MLP neurons of a small language model. Each row is named by its layer, matrix (up: input weights) and neuron, and shows model dimensions 576-671. Each number is 128 + 32 x the weight over its row's rms, rounded and kept within 0 to 255.
Before each neuron's rows, "fires on" lists the tokens most often at its 100 highest values on Wikipedia text that the model never trained on.

fires on: " |", " ", ";"
L4.up3314 [159 111 117 135 104 114  99 140 101 105 102 173 170 137 161 157 119  88  90 117 118  92 127 123 138 133 107 145 149 129 103  81 141 149 168  92  76 158 131 129 149 144 123 171 124  42 126  89 120 145 129 122 156  67 103 141 155 171 168  99 168  63 130 135 120 104 108 131  95 151 143 179 157  96 168 175 127 175 138 139 150  87 133  73 159 160 145 136  78 142 146 116 121 110 122 136]

fires on: " |"
L4.up3081 [134 170 157 137 111 169 130 138 171 143 121  70 127 121 100 108 118 106 117 105  98  91 139  83  67 182  92  96 157 125 210 193  48 131 120  90 140 117  76 171 118 169  93 128 118 143 137 119 112 137 160 126 102  89 133  32 156  90 159 147 154  96 155  81 129 146 119 130 121 115  84 177 128 109 150 150  90 151 113 135 122 124  53 146 122 152 178 127 103  96 111 156  90  81 170 137]

fires on: " |", "\n", "---|---|---|---|", " "
L4.up2299 [135 138 100 180 195 130 136  97 128 100 119 126  85 137  96  88 110 141  69 154 114 138 109 101  99 159 122  83 135 110 125 126 216  97 111 110 122 172 170 191 110  95 118 159 161 131 158 109 123 103 155 180 114 110  88 142 187 142 140 137  83 117 161  69 129 160  93 162 150  77 121 162  95 126 127  70  92  85 149 171 177 141  85 160  99 173 130 160 152  54 140 119 145 181 194 119]

fires on: "\n"
L4.up3389 [150 121  78 126  77 143 118 114 100 152 118 131  93  77 137  95 130 121  91 104 102 120 158 189 150 145 149 124  97 149  93 105 105 137 118  90 115 115 161 120 117 118  97 161 166 188  95 130  89 152 103 128 132 116 145  97 113 110 101  81 150  99 118 163 141  95 113 136 152 130 129 105 114 183 102  94 145 103  96 104 150 141 169  54 133 154 145 107 148 158  91 178 112 130 108 153]

fires on: " 0", " ", " 0;", " |", " Apps"
L4.up55 [122 131 112 184 158 128  76 121  95 136 150 133 127 165  27 138 124 185 130 122 158 153 140 140 145 118  98  79  85  97 167  77 109 147 129 122 153  93 148 171 110 140  94 161 145 133 139 110 138 126 112 122 158 128  93 148 158  69 169 129 116 131 111 134 113 145  64 126 156 146 108 119 125 217 140 130 114 154 126  85 161  58 127 123 237 100 189 169 132 108 126 143 177 149 133 129]

fires on: " |", ",", ";"
L4.up1652 [106 101  68 160 126 144 140 201 105 159  96 158 128 131  56 196 145 125  61 153 110  53 189 177 123 158 148 143 110  87 122 149 115 163 157 133 147 110 144 139 127  58 112 148 203  54 128 141 149  81  65 122 137  85 107 133 179 156 135 120  98 131 113 148  66  65 118 155  72 151 116 143 112 125  69 151 155 159 133 109 164 152 148  25 198 125 171 174 152 127  70 153 131 107 152 165]

fires on: "\"", " |", " ", "'", ":", " Score"
L4.up2667 [116 121 112 108 153 171 121 171 147 196  60 100 111 206 130 149 125 121 108 149 131 110 131  82 109 157 110 143 124  84 189 123 118 123 117 109 148 114  99 166 138 120  97 123 135 175 133  81 105 101 127 116  84 205 116 108 161 193 170 174 136  87 149 137 110 182 128 150 153  66 121 146  86 118  99 183 147 100 107 133 100 102 164 116 132 125 135 163 130 146 115 164 153 179 177 127]

fires on: " |", " 1", " 0", " 2"
L4.up2575 [ 92 120 109 116  83 104 176 152 120  98  92 136 154 141 109  90 106 165 181 170 107 129 136 150 121 126 139 165  90  74  85 127 121 145 130 152 135  79 149 136 136 173 118 174 141  97 174  99 164 166 163 213 114 123 162  94  60 161 118 140 178  87  73 157 145 131  87 119 126 235 102 146 119 119  60 158 152 144  99 164 171 116 182 106 110  63 164  85  70 103 113 116 176 104 111 157]

fires on: " career", " life", " Born", " details", "ability"
L4.up3570 [154 101 132 108 160 102  67 143 121 111 169 169 135 172 155 113 120 107  95 110 165  82 123 138 126 153 112 142 127 121 167 151  55  91 109  84 112 131 191  96  80 121 118 120 111 171 114  91 106 128 210 138 145 135 144 119 161 120 108 144 177 131  98 176 171 135  71 126  90 116 141 180  90  95 136 115 112 117 187 165 158 112 141 153 170 160 122 146 134 202 152 165  95 163 144 116]

fires on: " 0", " 1", " times", " time", " title", "\n"
L4.up2731 [162 125  91 142  45 112  97 101 128 139 115  73 111 134  82  97 109 115 195 124 103 179 147  99 112 124 115 110 139 175  89 194 144 182  85 121 109  96 117 112 115 168  65 118 174 104 110 128 127 163 141 131 107 129 148 158 145  82 137 145 159 147 109 199 130 145 116 117 164 144 126 134 121 116 113  98 181  99  52  95  76 136 115 112  80 145 109 162  85 138 138 240 124 126 163 138]

fires on: "N", " and", " |", " but", "W", "E"
L4.up2545 [169 151 123 136 109 125 140 129 162  75 135  94 151  88  74 155 170  97 125 155  72 108 147  85  93 128 204 128 127 153 197 130 145 121 112  94 151  72 138 138 149 125 102 178 164 131 110 136 136 111 155 169 126 135 166 141  95  81 153 126 148  99 191 124  78 153 129 104  77  71  99 106 130  95  83 114 101 163 140  87  97 137 100 139 178 153 165 171  45 162 107 171 119  81 131 170]

fires on: " |", ";", " /"
L4.up1930 [140  67  92 148 102  99  98 160  72 130 151 116 171 143  98 158 114 143 107 108  96 143 139 168 141 179 137 179 151 114 104 114  69 138  97  81 110 113 128 123 136 225 142 206 115  65 127 116 103 121 150 108 106 109 166  79 161  96 114 133 104 123  90 172 131 108  90 141 102 134 156 161  83 136 131 126 162 143 139 148 182  98 118 163 133 137 132 138 118 114 170 124 171 144 157 141]

fires on: ".", "'", " Eastern"
L4.up1259 [107 119 168 171  95 105  96 151 122  51 116  75 112 139 101 200 162 182 120 165 121 151  57 151 120  92 100 154 145  61 134 134 149  97 102 101 149  73 140  90 156 115 108 140 117 154  86 107  96 103 125 127 133 105 174  96 137 119 155  74  55 155 184 140  95  91 156 174 138 102 178 172 172 115 132 133 122 161 146 148 100  94 211 126 121 120 101 110 128 103 156 108  99 115 120 141]

fires on: " |", ":", " as", ",", ";"
L4.up1118 [ 90 109 150 123  90 101 158 198 124 103  94 122 123 164 124 160 149 133  94 150 120 126 164 145 124  97 151 126  62 138 104 124  87  44 104 123 134 143  87 172  94 108  70 107 135  98 116  85 105 112 111 135 127 118 150  84 164 162 147 117 188 156 118 159 175 124 120 103 174 117 107  99 147 120 143  95 138 102 146  65 126 161 131  77 192 115 175 141  96 122 103 123 128 112 123 127]

fires on: "."
L4.up2788 [139 114 122  58  77 113 158 124 133  85 103 115  86 118 100  90 189 120 121 162 108  93  86 153 118 140  95 156 117 107 132 139 152  91  93 108  77 170  93  95 140 112 112  96 142 166  98 158 150 106 149 106 119 130 146  91 112 109 147 165 157 112 127 120 130 143 132 158 116 172 175 165 134 180 121 129 166 114 113 189 101 122 144  86 119 172  90 128 141 131 147 156 111 120  85 122]

fires on: " |", " -"
L4.up1823 [148 106 117 140  83  74 136 128 186 155 152 101 163  87 119 139 139  82 102 130 129 115 169 105  97 126 157  79 118 126 148 133 140 139 131  98 156 154  85  68 161 149 107 194 118 113 169  81 124 153 160 180 113 149 129 124 141  64 121 129 108  75  95 133 118  89 135  97  79 117  73 140 117 122 176 141 137 126 139 154 129 159 119 126 143 139  40  84 104 103 165 199 152 115 102 150]

fires on: ":", ")", " of", " |", "-", ";"
L4.up692 [ 63  91 139 157 113 125 148 144  89 173 105 111  92 116 131 119  98  90 128  49  87  60 168 122  87 109 141  94 133 153 157 104 113 163  69  78 177 111  90 144 161 153 127 154  67  99 132 142 163 108 165  99 114 134 139 160  68 172 167 125  97 124  89 128 123  98 171 117 116 179  97 171 122 151 133 178  87  62 178 126 111 139  83 150 174 135 195 162 105 147  96 156 130 105 184 108]

fires on: "===", ".", "==", " |", "\n", "===="
L4.up3124 [101 114 148 146 143 114  32 141  75 108  65 132 114 135 135  91 140 124 124 138  66  90 148 107 147 152 156 160 131 139 142 115  93 139  78 117 106 104  69  96  99 138 188 164 146 159 113 136 104 115 119 150 154 147  67  78 170 107 107 137 164 110 176  84 133 172 150 159  85 168  96 107 189 184 133 110  88  98  78 155 134  95  48 151 144 130 162 128  90 168  59  99 194 141 130 144]

fires on: " |"
L4.up3567 [216 104 163 158 113 168 113 159 116 130  95 166 126 151 126 168 130 128 106 120  63 130  74  81 125 197 168 138 134 138 130  89 156 115  88 151 144 191 154 131 116 170 106 136 124 119 162  98 109 141 108  94 144 107 104  85 176 133 174 142 138 130  78  63 114  95 160  80  80 125 149 177  97 111 144 154 104 116 172  61 171 138  38  86 204 189 189 148 214 158  96 119 127 127  94 121]

fires on: " make", " as", " with", " making", " made"
L4.up3444 [122 133 106 159 105 200 135 168 104 142 162  92 142 215  52 145 194  88 142 132  28  85 188  96 186 128  95 140 112 146 169 163  77 106 194 105 103 134 110 139 122 173 162 193 136 202 126 149 119  77 158 119 164 134 177 127 190 126 160 118  82 144 102 141 130 142 162 175 194 183  85 138  85 121 132  64 132 154  80 108  84  93 108  97 138 139 105 149  93 131 107 150 160 115  80 125]

fires on: "\n", "'", "==="
L4.up2271 [203 172 154 150 125 124 174 154 142 120 138 135 157 130  78  97 149 109  72  95 170 116 109 153 122 134 137 131 194 140 141 147 166  96  93 126 108 109 149 117 141 104 131 177  77 192 124 114 160  75 151 175 193  81 148  86 151 149 156 114 110 160 112 101 135 142 157 164 186  94 152 145 105 159 135  77 149 138 171 185 140 145 119 170 164  99  90 112 124 156 104  97  89 141 105 138]

fires on: " to", " from", " |", " over", " draw"
L4.up2259 [127  82 151 126 130 118 115 183 160 128 155 147 103 166  94 135 123 116  60 102  88 198 113 104 108 130 122 136 157 139 122 118 119 122 151  80  86 145  97 130  64 102 106 112  88  78 132 116 124  77 159  96 170 133  78  92 158 170 198 157 162  71 118 121 112 167 150 100 169 136 143 157  77 144 125 190 115 109  96 166 128 146  67 166 145 157 166 129 153 147  64 157 159 114 157  69]

fires on: " in", " and", " (", " ft"
L4.up1627 [108  97 157 145 151  92 108  91 142  91 112 113 170 117  97 135 140  50 149 139 186 150 186  81 114 156  76  50 134 148 136 104 174 111 128  92  92  90 106 116 101 110 160 123 109 165 129 117 131 113 106 182 149 151 109 173  76 101 133 140 118 114 134 109  71 149 153 166 175 167 174 118 165 108 123 172 143 137 160  89 112 172 140 122 156 112  77 108 131 114 114  83 140 129 130 115]

fires on: " |"
L4.up2524 [110 135 167 136 116  92 165 146 180 127 114 101  86 156  98  85 151 143 210 129  84  67 125 161  88  86 137  87 154  94 194 152 115 137 104 120 130 126  93 127 159 132 110 113 140 154 109 111 122 128 151  85 132  82 142 170 152 126 187  88 181  88 153 208 201 119  92 103 136  91 101  90 218  96 110 125  83 170 202  72 178 156 153 171 131 102 158 101 138 169 124 122 150 147 145 128]

fires on: ",", " in", " where", " (", " (18"
L4.up3149 [ 82  96 148  96 172 136 165 131  89 130  72 111 165  87 126 184 171  66 155 130 110  69 109  79  56 152 128 108  89 138 137  99 135  78 127 162 148 137 126 112 115 113  90 105 104  93  91 114  95 164 154 157 129  89  84 113  96 143 123 179 162 136 195  70  87 181 150 114 151 142 123 150 131 145 125 112 109 138 168 116 117 113 133 165  96 144 138 109  98 128 112 118 204  69  86 162]

fires on: "==", "-", "\"", " ==", "===", "."
L4.up1934 [137  91 107  76 203  95 115 120  91 134  56 131 118 118 107 129  90 122 126 139 119 172 113 167 115  99 151 146 153 164 116 175  97 101 199 136 164 179 129 108 107 147 115 136 116 177 145 174  84  99 130  94 112 150 120 125 140 170 166 111 156 138 116  96 115 164 127  98 151 163 132 106  81 124 164 110 133 154  44 205 125 141 126  79 131 129 161 133 175 132  87 145  63 189 164 164]

fires on: ":", " |", " (", " —", " -"
L4.up3302 [139 205  92 120  93  87 151 122 132 131 109 138 137 111 141 111 142 181  98 200 131  80 122 114  84  76 145  87 105 129  87 163 111 147 135 120 163 149  77  73 114 133 116 199 152 149 160  90 111 150 160 135 133  97 138 175 114 170 156 138 153 119  87 142 146 156  83 101 117 111 119 130 148  80 144  86  81 143 117  65 112 109 153 159  74 167  99 127 136 117 119 149 110 144 108 133]

fires on: " |", " like", " by", " 2"
L4.up1532 [150 128 139  89 132  98 174 153 131  95 124 162 167 154 140 151 108 140 158 111  93 172  99 148 118 153 165  91 121 162 128 175 139 150 170  94  81 143 120 109 142 119 146 200 109 155 126 127 131 141  99 141 116 116  98  64 114  90 125  65 174  93 105 140 177 127 107 152 118  99 136 113  79 105 101 153 137 148 127 134 129  94 158 127 200 176  86 118 143 136 149 160 130  90 138 145]

fires on: ".", "ö"
L4.up2743 [165 111 170 111 119 118 177 122 122 184 117 136 106 124 174 177 172 165 103 128 119 133 133 125 117 143 161 188 119  90 146 139  99 185 158  99 137 156 123  82  89 165 156  56 105  72 189 162  75 162 120 193 109 146 104 155 162 156 187 117 148  82 107  91 158 158 144  72  97 114 149 118 104 108 212  79 134 152 142 182  47 127 127  99  82 157 131 116 146 142 130 134 113 155  99 122]

fires on: " |", ";", "-", "\n", " "
L4.up392 [114 152 150 183 138 161 145 117  92 133 103 129 151 124 137 117  68 151  86 120 146  77 134 124 168 137 166  91  93 153 118 138 105 104  87  99  52 148 194 179 119 126 100 117 168 166 126 135 129 155  84 113  70 138 172  65 104 104 179  78 132 118  98  88  87  95 152 129 107 141 107 125 147 130 120 188 148  83 162 108  96  83 133  89 168 152 148 127  86 151 110 119  91  52 152  55]

fires on: " |", " University", " the", " school"
L4.up2779 [153 111 185 142 129 108 108 178 140 172 135 130 172 109 106 147 181 165 117 120 147 112  98 124 129 145 154 109 151 153 120  98  81 132 100 168 109 110  96 196 142 120 115 137 148 122 151 124 163 182 113 128  74 132 127 114 111 170 118 156 138 106 112 124 111 180  90 125 113 155 127  75 152 107 117 176 130 158  97 161  78 100  95 126 118 156  67 157  78 129 189 123  75 132  51  90]

fires on: " 1", " I", " 2", " II", " No"
L4.up2439 [154  66 148 120 135  57  92 147 147  62 194 137 109 135 116 147  72 130 124 134 181  95 151 130 151 144 153 141 102 110 144  83 119 119  97 128 122  76 163 133 154 107 174 151 123 155 175 102 146 118  80 174 146  77  92 192  83 175 128 104 178 151 119  90 107 138  89 173 178 209 136 136 137  99 146 147 112  99  68 113  98 136  80  90 116 116 104 104 127 117 112 157 171 109 140 158]

fires on: " and", " |", "s", ":"
L4.up3565 [ 97 202 133  99 123 144  61 112 183 108 101 103 122 131 137  92 170 180 121  89 140  96 114 115 165 122 145 142 138 150 177 114 185 107 164 129 185  87 129  88 142 104  75 147 204 173 113 143 197 129 118  93 204 126 167 147 116 169 123 133 153 115 146 175 150 171 161 169  92 126 107  99 106 155 147 169 159 158 132 117 127  62 154 103 220  72 124 130 180  75 117 133 157 121 105 132]

fires on: " |", "\n", " "
L4.up1170 [157 164 118 149 144 165 100 156  53 128  89 191 144 128 142 134  93 132  52  95 101  77  98 111 117 138  79 166  76 101 114 115 174 161 190 110  95 113 113 131 163 141 152  61 137 116  95 132 159 133 166 128 111  29 113 144 152 112  97 139 100 154 143 106 150 128 145 120 126 161 141 120 127 102 143  98 122 132 173 148 147 118 157 114 172 132 213 168  97  91 109 122 140 132 146  89]

fires on: " |", " order", "o", " also"
L4.up2874 [ 86 101  98 152  91 136 162 189 111 127 149 146  85 146 139  95 168 134 152  59  97 129 129 120 151 118 140  96 150 120 126 140 130 138 130 107 158 108 115 105  87 111 138 133 138 160 107 108 178 150 116  65 139 139 118 142 130 105  97  41  87 124 136 150 124 107 143 115 109 172 126 161 116 102  77 131 143 159  80 124 109 100 121 153 131 173 116  96 156 158 108 104  73 113 143 115]

fires on: ".", "-", "s", " |", "com"
L4.up1129 [132 129 187 150  93 120 128  99 100 151  54 142 112 120 150 150 118  98 139 107 105 124 149 108 112 148 123  71 129 120 126  65 193 119 129 133 129 133 149 169 146 165 127 132 138 141 150  90  89 120 152 144 150 161 143 124 135  85 126 120  66  91 129 100 121 135 130 156 139 121 126  95 187 126 192 177 133 127 166 136  74 133 147 111 143 125  73 113 151  69 109 119 124  99 102 131]

fires on: " ==", " ===", " |", "=="
L4.up2472 [130 148 130 153  83 128 116  98 117 111 182 151 131 109 123  82 129 145 125  93 111 117  51 126 155  86 162 137 166 128  97 111 119 172 123 125  92 106 136 140 139  95 153 140 116 122 132 108 106 126  78 142 135  93 124 162 133 113 104 169 153  99  68 119 126 188 109 137  91 113 123 189 108 151 185  67 142  75  87 164 155  80  84  77 142 106  97 110 155 132 190 118 118 161 122  91]

fires on: " and", " or", "and", "ly", " For", ","
L4.up2276 [142 159 130 119 150 109 169 134 162  97 147 153  90  66  59 126 132 121 199 129 156 145 108 153  98 116  77 142  84 133 142  91 130  84 107 149 123 129 150 171 151 159 106  97 168  64 107  94 177 112 114 122  91 134 142 131 134 127  82 124 137 103 145 121 152 112 110 134 167 128 203 111 128 124 134 116 142  95 155  76 130 122 137 183 107 132 157 105  81 128 140 118 174 169 191 167]

fires on: ".", " ft", " mi", " in", " /"
L4.up529 [155 145  72 140 153 138 125 141 148 139  72 117 125 106  90 163 168 100 181 127  74 112  94 125  59 100  64 152 133 149 148 123 115  80 137 106  72 126 154 105  91 116 129 158 159 125 153  98 108  77 112  85 130 136  92 115 128  85 152 138  93 130 172 126 118 151 153 147 107 150 132 173 108 190 146 179 145 117 164 169 164 174 102 129 142 109 118  98 146 123 138 177  68  98 113 170]

fires on: ".", " |"
L4.up387 [124 121 190 101 133 104 194 100 128 157 129 152 145 142 132 114 166 128 129 159 154 162 160 168  96  98 115 118 114  71  71 177 158 158  94 129 111 134 158 109 163  91  63 147 152 112 135  87  86 105  80 119  79 112 128 124 174 125 144 143 171  61 103 156 127 109 141 153 153  99 127 149 153  96 183 123 107  87 105 142  87 162 214 111 121 145 132  89 133 123 142 128  52 140 103 127]

fires on: " |"
L4.up2064 [125 146 136 140 160 119 136 147 176 138 118 155 147 169 129 147 148 125 127 116 145  70 102 103 161 167 162 145 121 143 139 123  90 139 123 104 117 136  97  76 109 162 190  76 156 148 113 148 173 119 144 128 190 165  51  53 130 133 129 127 128  60 142 114 175  86 108 104 109  91 115 103 140 154 156 119 106 107 156 149 161 135 111 110 161 160  81 133 157 136 125 133  65 105 109 150]

fires on: " |"
L4.up3465 [169 114 132 188 107 112  93  58 106 152 153 115  91 157 121 110 159 156 175 152 100  90 115 142 142 128 125 121 153 196 189 120  98  90  88 146 120 130 105 137 128 142 125  78 123 150 113 162 129 125  98  87 100  79  93 164 169 120 143 138  90 116 107 141 176 124 157 154 151 167 157  63 122  80 149 178 108 202 119  97 146 138 104 160 139 139  97 122 142 117 109  95  70  41 113 148]

fires on: " |", " Year", " only", "ow", " —", " –"
L4.up652 [ 91 125 157 158 181 143 124 135  88  52 164 112 131 117 118 147 103 113 152 181 193 143 127 118  46 180 123 100 140 132 110 103 169 154 117 147  76  90 136 157 126 128  99  94 155 198 141 111 101 118 114 131 123 142 107 153 151 132 149 142 166 125 170 123 143 171 164 131  98 195  82 169 139 177 131 119 129 126  62 145 180  97  75 160 121 160 133  81 123 125 147 174  84 120 145  94]

fires on: " (", "/", "–", "."
L4.up366 [137 100  81 141 133 190 104 117 101 182 137 142 129 119 137 163  69  61 138 131 148 139  83 132 111  79 132 145  94 145 114  84 149 104 107 164 124 155 113 174 158 179 174 156 141  86 173 115 101 222 150 154 172 155 145 117 156 174 150 108 121 147  66 129 107 119 113 144 161  66 168 143 104 130 115 142 138  93  93 114 127 112  65  88 121 173 132 140 132  89 101 155  98 112 108 180]

fires on: " |", " 12", " 10", " 11", " 3", " 6"
L4.up2581 [119  78 132 148 119 111 131 151 150  87 101 127 123 137 145 115 131 131  95 124 129  90 125 184 112 156  85  99 141 105 131  88 148 178 150 106 147 137  55 142  92 109  48 125 110 121 182  82 148 145 147 151 112 138 138  76 149  70 162 140 184 113 108 127 164 150  97 135 137 150  77 108 132 100 114 157 117 160 146 126 123 115  84 147 101 156  77 164  97 152 179 145 123 122 104 102]

fires on: " |", " (", "Q", " form"
L4.up2540 [175  96 192 138 102 101 120 144 139  98  93 135 162 122 130  85 153 138 159 181 114 173 185 144  87 117 146  92 135 171  89 173 152  96 109  93 150  55 114  88 117 181 142  68 110 100 155 123 111 112  95  80 197 147 116 191 110 126 104  77 116 193  58 143 101 154 169 185 136 156 166 146 120 148 132 168 133 116 175 103 147  74 110 169 101 140  71  82 218 145 127 173 114  97 115 154]

fires on: " =", " over", "born", " in", " first", " |"
L4.up380 [161 168 140  45 100 153  97  97 112 151  82 106 155 156 154 107 125 160 163 128 155 112 119 154 138 192 200 154  94 144 157  81 108 135 123  48  85 151 112 127 155 105 168  42 130 136 153 148 180 177 145  97 175 190  93 106  57 121 174 152 157 106 135 126  95 136 103 100 127 154  74 151 115 120 122 118 126 136 178 192 104  99 124  85  72 121 161 127 136 103 111 112 153 133 145 125]

fires on: " *", " -", " —", " –", " (1)", " Party"
L4.up3169 [145 125 145 132 157  62 102 159 109 118 140 121 130  51  97  96 155 117 115 126 133 112 173 153 150 170 134 106 119 154 117 154  63 162 164 135 158 140  60 126 117  49 115 153 115 141 164  84 140 145  81 148  99 177 128 185 153  68 130  87 154 110 155 148 160 169 156  81  84 128 170 123 115 147 188 154 149 157  82  61 135  64 223 161 126 140 182 144 125 130 126 184 131  90  80  99]

fires on: "\n"
L4.up2452 [151 119 125 144 103  87 151  98 122  77 114 118 139  55  50 124 121 127 100  91 138 102 131 152 142 140 121 153 127 161 122 131 144 108 112 191 105 108 133 119 168 174 148 140  67 105 123 130 141 130 108 151  84 138 185  93 123  99 130 166 134 232  62 111 138 112  97  95 164 125 162  91 127 129 154 131 173 173 193 135  84 182 102 164 120 116 163 132 133 183 110 122 113 125 129  90]

fires on: ",", " and", "),", "."
L4.up1920 [168 180 120  99 180  86 160 163 110 111 106 158 175 139 121 166 134 103 128 130 129  94 108 199 130  77 100  78 158 123 147  84 184 122 124 130 111 157 159 203 140 103 146 117  96 122 130 134  62 128 126 104  39  59 134 106 155 129  56  97 153 115 173  64 100 150 146 122 128 127 128 101 180 137 160 140 128 147 110  81 124 147 110 163 144 136  83 114 178 175 136  92 180 179 174 150]

fires on: " made", " make", " 0.0", " making", "⁄", " %"
L4.up1324 [120 126 181 160  87 121 141 136 132 103 175 104 145 112 106 134 152 164 106 134 122 159 145 133 105 136 181 152 155 140 136 130 125 127 160 145 169 105  97 156  46 109 135 141  93 147 158 110 119 111 114 156 158 177 125 154 119 133 104 110 128 186 132 164 118 100 143 178 180 126  73 106  95 143 126  65 108 201  77 169 119 105 160 151  76 147 113 119 206  90 121 186 158 104 143 139]

fires on: "\n", " =", "'"
L4.up3232 [ 80  97 123 167 190 149  74 145  76 184 122 118 114 127  49 110  95 135  62 146 163  80 104 142 109 148 102 104  70 117 117  39 106 146 102 157 147 128 130 152  79 132 141 201 140 160 135 129 156 139  94 123 112 137 110 184 200 134 126 127 124 114 177 143  86  69  90 193 143 138  69 183 154 192 111 105 134 188  65 170 129 167 136 144  41 137 139 170 179 110 148  98 119 132 123 132]

fires on: "\n", " Died"
L4.up2260 [151  92  79 113 143 128 117 111 120 143 160 103 108 107  98  80 102 115 139 187 116 137 123 131 125  61 169 131 160 128 160 151 162 113 166 124 156 106  85 130 175 105 138 178 141 128 114 110 163 174 116 145 133 163 138 187 126  46 128 118 115 171 135 136 205 149 147 186 118  89  97 162  85 124 113 159 154  98 105  89 133 201  93 148 136 119 173  95 146 121 133 112 103 127 181 156]

fires on: "\n", " |", " ("
L4.up1746 [136 130 134 131 166 124  94 140  75  95  93 130 128  90 127  30 138 112 104 128 110 130 143  93 140 105 110  85 160 142 107  84 126 153 190 147 130 118 170 153 136 155 132 157  77 147  73 120  90 113  70 153 171 130 149 163 171  84 174  90 181 128 150 151 124 170  91 186 136 124 102 147 108 130 106 155 163 135  84 148 140 116 124 181 120 190 132 121 115 120 166 115 138  97 180 119]

fires on: " |", ";", " "
L4.up1835 [188 147  81 102 134 110  38 112 128  69 188 101 133 146 135  88  63  82 178 144 122 156 113 133 139 171  81 124 203 117 128 111  75  98 130 152 165 142 125 157 147 110 131 113 126 135 153  84 107 121 163 111  78 106 174 117 169 125 164 119 127  84  49  95 176 112  95 167 135 157  99 116 100 143 168 143  98 155 112 162 141  78  95 141 162  86 123 144 128 121 161 129 118 118  89 128]

fires on: ".", ":", ";"
L4.up3094 [143 176 155 139 137 164 118  97  62 159 102 140 125 154 121 159 100 171 131  96  78 114 102 150 158 126 124 141 171 178  96 171 135 115 161 115  87 161 113 166 106 121 147 165 203 124 134 115  92 153 143 146 125 149 168 104 165 119 129  86 128 151  76 122 134 105  94 186 133 120 152 152 162 166  88 119 230  65  97  78  72 123  73 147  77 129 147 110 119 135 109 134 203 118  96 150]

fires on: " |", ";", " "
L4.up1066 [128 149 119 120 173 126 143 156 130 148  90 182 103 141  76 142 148  74 141 118 137  82 169 130  93 137 205 109 151 160 125  99 130 132 186 120 132 144 152 120 170 105 136 146 149 166 161 103 134 136 190  94 118 120 130  45 122  89 136 125 140  96 103 124  88 116 176 206 113 103  99 149 134 110 122 102 126 102 154 114 156 143  83  72 162 131 158 152 121 119 115 136 109  64 147 111]

fires on: " |", ";", ":"
L4.up2441 [ 84 114 135 140 133 123 105 105 171 152  90 144 127 140 124  76 112  98 148 128  37  68  77 107 104 126 136 128  64 144 102 155 122 132 143 151 126 142 139 158 141 159 141  74 138  89  97 149 132 156 124 115 196 141 141  77 128 191 120 115 122  85 118 158 143 150 106 151 153  84 220 171 135 116 122 164 164 154 155 104 147 154  59 131 159 157  97 119  84 144 110 153  84 127 123 163]

fires on: ".", " by", " States", " December", "B", " August"
L4.up129 [105 158 118 126 129 136 117 134  68  83 112 143  58 118 117 143 140 115 156 156 139 122 116 154 139 166 100 162 111  58  92 161 119 141  67 164 121 169 169 139 155 154 143 126 118  99 107 157 122 127 112 103 171 150 119 150 143 113 156  98 135 124 111 186  86  83 131 146  83 160 154 185 168 127 134 120 132 113  93 110 140 138 174 162 147 164 158 130 102  99 144 135  91 131 101 144]